Part of a small language model's weights.
Size: 8 layers, width 640, MLP 2560 tanh GELU, vocabulary 17981, 62.5M parameters.
MLP neurons of a small language model. Each row is named by its layer, matrix (up: input weights; down: output weights) and neuron, and shows model dimensions 0-95. Each number is 200 + 30 x the weight over its row's rms, rounded and kept within 0 to 999.
After each neuron's rows, "fires on" lists the tokens most often at its 100 highest values on Wikipedia text that the model never trained on. A number after a token or word is its count.

L3.up1607,179,229,196,212,201,179,232,205,175,218,161,164,185,160,220,215,201,182,251,146,196,266,173,196,160,155,252,205,249,235,207,209,172,187,177,216,218,157,242,194,229,148,142,229,192,222,229,190,231,186,175,166,229,238,209,249,150,171,260,231,200,207,203,216,223,214,173,244,277,171,201,189,201,229,236,237,168,219,229,196,178,174,177,198,242,174,141,216,195,234,191,187,237,225,188,185
L3.down1607,165,168,174,210,178,220,241,259,137,249,202,194,242,166,160,148,130,177,185,218,166,173,191,200,213,241,199,191,143,172,190,151,167,219,189,206,183,262,215,182,233,208,171,256,145,199,218,213,162,226,188,189,184,251,213,181,221,198,212,255,223,165,221,207,163,219,198,202,192,245,270,201,203,233,239,205,158,223,216,209,212,164,226,209,215,183,197,166,238,175,186,193,207,162,249,190
fires on: ":" 25, "." 18, " to" 13, ")" 7, " −" 5

L3.up2148,166,223,204,179,186,131,239,186,215,184,214,164,201,172,155,178,208,202,188,189,213,158,199,223,206,182,214,134,152,185,174,155,167,144,177,219,189,163,189,213,202,199,198,242,200,228,184,207,213,258,178,186,183,236,161,174,250,233,238,172,185,241,211,205,177,192,257,192,161,198,197,155,263,170,204,202,211,251,165,167,230,221,187,208,233,231,197,220,178,204,225,258,239,173,212,176
L3.down2148,182,154,190,182,224,179,199,144,207,191,117,119,236,167,198,215,216,189,225,221,181,165,243,203,250,190,210,217,184,228,221,184,223,212,192,193,245,219,226,194,178,185,182,185,236,254,188,168,206,207,189,200,245,130,210,207,198,237,251,153,191,203,269,183,241,199,140,224,206,180,174,236,253,190,164,184,208,158,169,240,213,194,148,167,181,208,239,257,162,203,226,193,201,196,194,168
fires on: "." 27, "/" 11, " |" 10, "|" 7, "s" 5, "che" 4

L3.up1198,190,246,209,228,146,192,245,224,202,239,200,206,159,196,242,186,174,159,203,181,171,173,167,221,235,143,176,183,230,215,207,155,224,210,183,233,156,221,150,214,205,147,261,183,193,136,195,153,175,195,203,175,125,219,189,165,162,203,175,227,210,221,181,174,239,197,180,211,200,192,190,165,173,189,165,195,176,163,149,203,238,186,192,179,186,163,211,173,181,182,178,233,136,189,178,191
L3.down1198,217,212,147,226,196,195,155,229,193,188,151,210,194,222,193,246,262,224,155,212,279,132,203,211,213,175,191,191,193,235,145,179,226,188,170,179,149,203,247,255,188,204,182,242,186,193,217,276,203,242,208,129,185,175,171,200,200,300,244,183,198,202,152,219,201,189,230,218,194,114,193,205,170,197,193,160,231,188,143,266,220,181,244,199,163,169,198,147,178,158,236,163,133,194,211,188
fires on: " to" 18, "." 11, "ax" 11, " being" 6, " under" 5, " League" 4

L3.up1969,154,186,231,236,252,212,126,234,232,165,237,205,199,228,171,210,171,164,202,139,199,171,177,220,224,284,177,157,195,189,240,204,204,210,150,194,240,193,173,176,210,152,179,239,185,250,171,181,166,214,201,217,157,225,193,175,153,203,194,204,229,228,248,196,229,209,182,217,194,198,195,158,168,167,159,174,155,194,204,214,230,179,187,205,211,191,214,222,176,183,206,203,225,171,200,180
L3.down1969,213,182,202,216,189,171,218,190,181,156,230,180,187,242,211,186,218,191,159,183,152,161,197,234,194,255,171,221,172,186,248,232,179,183,140,227,208,196,211,214,180,191,185,188,165,198,160,206,200,235,207,263,230,253,195,208,189,244,187,158,240,165,218,178,206,189,205,219,216,237,194,210,204,205,178,193,149,176,236,192,252,226,255,210,207,198,168,152,157,194,217,224,163,180,182,189
fires on: "–" 28, " |" 24, " of" 5, " back" 4, " " 4

L3.up668,143,193,174,169,204,178,196,190,140,212,236,168,226,213,166,178,239,189,206,151,222,204,248,193,262,250,231,207,233,201,183,224,242,214,172,192,221,192,251,231,239,151,179,184,176,208,208,219,154,177,154,196,184,256,226,239,185,166,198,198,175,195,206,211,166,175,233,174,171,205,208,205,225,190,215,195,223,187,144,203,209,180,245,220,214,236,174,197,239,173,185,233,166,229,217,269
L3.down668,182,205,204,228,181,203,219,211,145,186,205,205,180,143,238,239,227,205,213,164,157,163,193,239,212,227,222,202,183,240,167,201,182,193,239,286,187,208,169,222,218,188,160,192,221,221,176,161,215,179,252,173,212,196,179,207,192,201,208,180,155,214,188,174,230,139,200,116,219,187,152,163,216,147,196,165,256,225,123,222,193,194,215,177,152,225,259,211,213,175,231,228,213,193,233,182
fires on: " is" 38, " " 20, " was" 8, "h" 4, " N" 4, " a" 4

L3.up2554,202,199,227,166,162,162,186,158,227,149,186,236,218,170,165,174,165,212,180,175,174,162,208,228,212,203,227,204,221,186,214,207,190,251,187,222,196,187,198,191,227,206,206,160,198,236,202,185,209,204,170,172,200,223,166,122,174,144,231,146,206,203,221,248,225,133,201,232,183,163,181,214,173,207,152,172,169,212,207,180,214,234,170,184,112,229,226,193,243,193,242,242,206,188,221,215
L3.down2554,200,147,184,174,206,192,163,139,171,181,205,182,203,169,223,211,179,213,184,202,218,251,246,238,251,227,150,173,207,229,202,204,222,194,168,243,216,209,217,182,185,220,245,196,179,196,175,175,220,225,193,164,243,190,180,174,210,212,236,179,187,225,239,201,183,208,166,160,213,214,239,198,223,213,173,174,244,230,207,184,208,210,182,160,202,195,177,140,217,168,165,184,208,224,194,221
fires on: " |" 34, "\n" 12, "\"" 10, "." 5, " due" 5, ";" 5

L3.up1538,235,207,194,151,178,198,228,191,213,220,198,201,165,164,205,157,183,224,218,162,179,204,185,177,184,141,212,168,200,196,178,220,191,196,222,211,205,197,200,137,163,158,225,175,225,257,201,242,136,214,240,212,206,195,206,196,187,206,201,194,221,154,240,219,201,147,239,178,253,199,182,226,206,221,150,193,198,219,256,208,217,210,164,178,226,214,238,224,149,213,219,212,183,195,198,212
L3.down1538,196,183,167,263,171,224,236,230,174,180,197,202,216,181,218,267,228,222,212,199,191,207,237,233,150,175,236,187,200,177,185,246,167,194,191,194,173,239,211,233,199,242,163,177,176,198,214,188,238,213,197,182,184,180,242,220,156,180,185,193,240,223,164,192,200,197,227,224,207,229,198,232,188,182,170,217,179,190,226,150,235,223,235,243,191,182,159,232,196,217,218,194,189,210,241,215
fires on: ";" 27, ":" 24, "," 13, " " 6, "4" 5, " |" 5

L3.up1102,221,187,203,224,207,191,191,262,248,163,236,209,205,147,218,202,212,157,180,165,193,173,252,204,184,172,236,222,166,232,231,148,204,193,225,239,188,178,167,223,174,221,262,179,239,180,200,236,188,204,187,132,212,178,223,241,197,202,219,197,180,191,160,159,160,204,224,223,169,181,179,145,197,209,182,156,166,180,190,158,240,244,231,194,225,209,180,168,196,214,200,179,196,208,187,167
L3.down1102,145,172,190,191,150,202,197,207,164,267,270,221,216,186,200,175,220,220,157,200,199,179,234,233,177,182,178,251,205,173,196,187,192,191,268,134,229,218,237,212,199,170,176,179,186,198,150,209,201,200,230,205,178,169,248,197,178,189,160,205,171,213,158,182,147,165,231,177,227,223,166,219,221,252,137,161,228,236,312,194,238,205,240,213,197,189,180,185,227,146,200,158,196,192,190,176
fires on: "," 93

L3.up1672,193,236,238,159,241,180,231,152,227,187,182,243,238,182,187,206,296,213,174,188,227,187,227,167,181,164,124,141,237,155,236,198,185,239,155,195,154,219,215,185,235,165,157,195,227,165,194,199,181,161,199,209,196,223,145,167,205,284,173,211,212,201,202,226,227,153,102,149,206,186,206,191,227,195,204,160,170,184,221,189,158,274,208,172,152,207,247,193,124,202,145,210,171,202,178,217
L3.down1672,215,203,236,189,187,235,210,236,194,178,126,202,223,121,193,191,199,176,188,241,235,171,212,206,234,181,183,204,197,179,166,204,211,156,221,258,151,127,187,166,200,226,264,217,176,219,172,222,213,184,168,264,194,206,224,192,219,182,197,220,188,189,209,199,196,188,217,216,203,245,229,183,204,255,208,185,195,200,182,200,194,118,191,157,262,190,193,210,193,235,203,211,209,246,202,190
fires on: " to" 31, " who" 10, " can" 6, " was" 6, "," 6

L3.up601,191,175,149,217,189,223,231,226,198,179,222,207,199,196,129,225,249,160,228,177,197,165,255,230,208,204,204,182,194,156,185,167,209,125,225,208,214,168,220,185,180,240,175,193,199,186,177,201,177,209,176,189,247,194,226,201,210,163,198,167,176,256,178,152,170,213,193,177,142,177,230,201,198,216,165,214,167,119,235,186,177,202,210,181,168,225,200,176,218,240,222,187,150,200,188,204
L3.down601,161,220,154,166,208,263,163,229,187,229,169,238,221,210,253,211,192,217,249,169,187,208,208,255,198,196,226,250,188,222,186,214,238,198,222,246,114,168,215,148,194,213,157,187,202,160,197,218,218,229,164,213,174,220,172,166,170,225,181,214,218,201,195,174,200,174,207,196,226,185,211,210,257,225,131,211,167,210,230,184,225,219,176,238,187,186,217,178,173,189,200,234,188,237,163,222
fires on: " of" 34, " on" 9, "." 4, " it" 4, " between" 4, " up" 4

L3.up327,198,182,211,208,201,176,201,193,265,166,185,194,190,166,187,240,145,206,176,215,177,195,207,219,186,190,177,211,192,191,223,226,209,178,197,223,247,178,227,241,188,226,170,215,209,179,195,211,233,250,199,196,148,179,213,175,231,188,241,187,184,175,169,202,148,185,221,160,143,249,238,141,232,167,165,191,243,215,163,172,217,239,200,235,254,236,163,122,219,232,188,217,186,187,210,198
L3.down327,286,192,173,234,152,249,252,236,155,194,170,197,212,182,139,271,273,205,213,214,202,167,235,231,238,189,193,227,207,229,155,174,195,202,244,196,192,209,232,191,190,216,152,217,164,242,154,218,252,230,165,175,208,190,194,163,215,143,197,209,220,150,210,238,242,133,186,165,201,188,167,153,185,205,210,208,186,188,180,186,215,196,225,225,190,193,235,149,213,227,217,227,182,217,219,200
fires on: "." 46, " However" 9, " to" 7, "\"." 5

L3.up64,243,197,145,230,190,183,160,197,203,103,252,153,206,192,187,214,242,242,162,243,235,168,220,233,208,208,195,236,262,205,194,209,213,236,176,134,161,211,132,218,226,213,210,210,207,158,183,188,250,187,232,215,207,208,205,194,217,199,235,194,204,230,171,192,256,213,164,223,195,165,214,239,212,237,194,188,247,223,221,128,225,165,194,177,220,169,200,227,213,222,220,204,220,174,210,198
L3.down64,178,236,174,202,126,204,223,232,184,169,214,159,199,211,190,170,263,237,217,179,189,189,154,215,136,242,216,258,202,242,228,168,196,241,205,156,252,218,170,162,225,176,151,164,198,201,186,190,167,196,218,130,167,170,255,181,163,229,218,228,222,202,152,191,306,160,168,192,234,225,171,157,229,174,210,216,191,195,190,225,162,219,171,236,264,201,208,246,211,173,147,158,149,182,179,252
fires on: " was" 27, " is" 7, " were" 7, " made" 4, " also" 4, " found" 4

L3.up876,224,194,199,169,200,196,277,190,239,251,184,199,157,240,252,225,180,212,173,223,264,144,226,240,224,207,182,204,212,230,153,219,170,168,230,197,197,187,176,197,235,182,183,223,223,179,184,244,118,208,201,208,170,177,139,174,225,229,212,186,277,135,167,139,222,231,166,240,167,166,191,223,179,177,204,148,179,293,249,232,244,199,161,165,207,216,279,209,245,161,246,181,181,215,162,216
L3.down876,187,192,285,203,181,196,247,201,161,242,203,191,175,229,209,231,299,108,152,220,221,139,183,188,204,219,194,217,274,204,265,166,184,186,227,151,185,193,162,186,194,158,199,179,192,174,259,202,198,207,163,194,241,116,210,282,227,191,227,199,198,203,251,243,188,190,200,227,217,176,221,146,184,192,176,185,162,237,288,169,255,173,194,182,216,139,184,179,182,195,164,197,279,135,217,172
fires on: " to" 30, " for" 10, "j" 6, " as" 5

L3.up2233,187,217,174,181,175,166,187,179,206,210,226,173,169,199,234,204,180,199,223,200,239,219,212,191,159,201,240,174,228,184,224,233,227,223,223,166,167,218,219,194,171,149,172,213,256,188,269,191,204,216,191,188,157,196,204,196,198,194,242,196,164,168,239,206,141,227,237,151,257,217,182,181,242,183,184,168,193,194,169,146,199,233,123,233,229,156,193,182,180,217,158,196,195,229,197,197
L3.down2233,244,142,217,188,182,228,227,213,179,199,227,226,185,191,172,188,265,240,136,184,191,221,184,253,168,159,148,233,180,204,204,188,209,198,203,223,194,211,168,225,224,206,156,153,192,166,240,199,237,228,209,192,241,197,221,244,214,216,210,213,272,191,153,169,184,219,206,197,232,185,198,213,261,197,177,243,216,197,243,199,238,209,202,190,172,222,143,222,186,99,238,210,236,215,208,235
fires on: " to" 24, " with" 15, " of" 11, " for" 4

L3.up1400,211,182,207,177,238,156,206,207,190,197,171,182,163,213,225,189,220,176,200,157,182,186,164,234,214,168,227,202,186,204,211,186,239,117,192,192,209,156,217,202,175,203,223,249,171,212,199,195,198,181,240,145,213,195,186,229,188,203,178,94,189,209,190,204,185,220,182,229,203,202,164,173,160,196,185,236,203,217,132,213,125,260,217,212,219,183,169,233,174,194,197,185,205,204,150,198
L3.down1400,212,162,186,211,197,198,191,187,195,183,207,197,181,160,230,155,180,178,176,170,186,154,170,150,226,228,192,171,187,158,156,161,267,187,229,252,170,239,165,283,161,181,206,211,208,244,182,213,248,241,214,159,206,223,172,208,201,195,205,180,168,248,207,165,211,212,213,175,229,225,215,192,145,197,232,204,189,217,158,198,247,155,224,182,248,180,218,185,191,197,155,168,219,189,163,229
fires on: " |" 55, " to" 12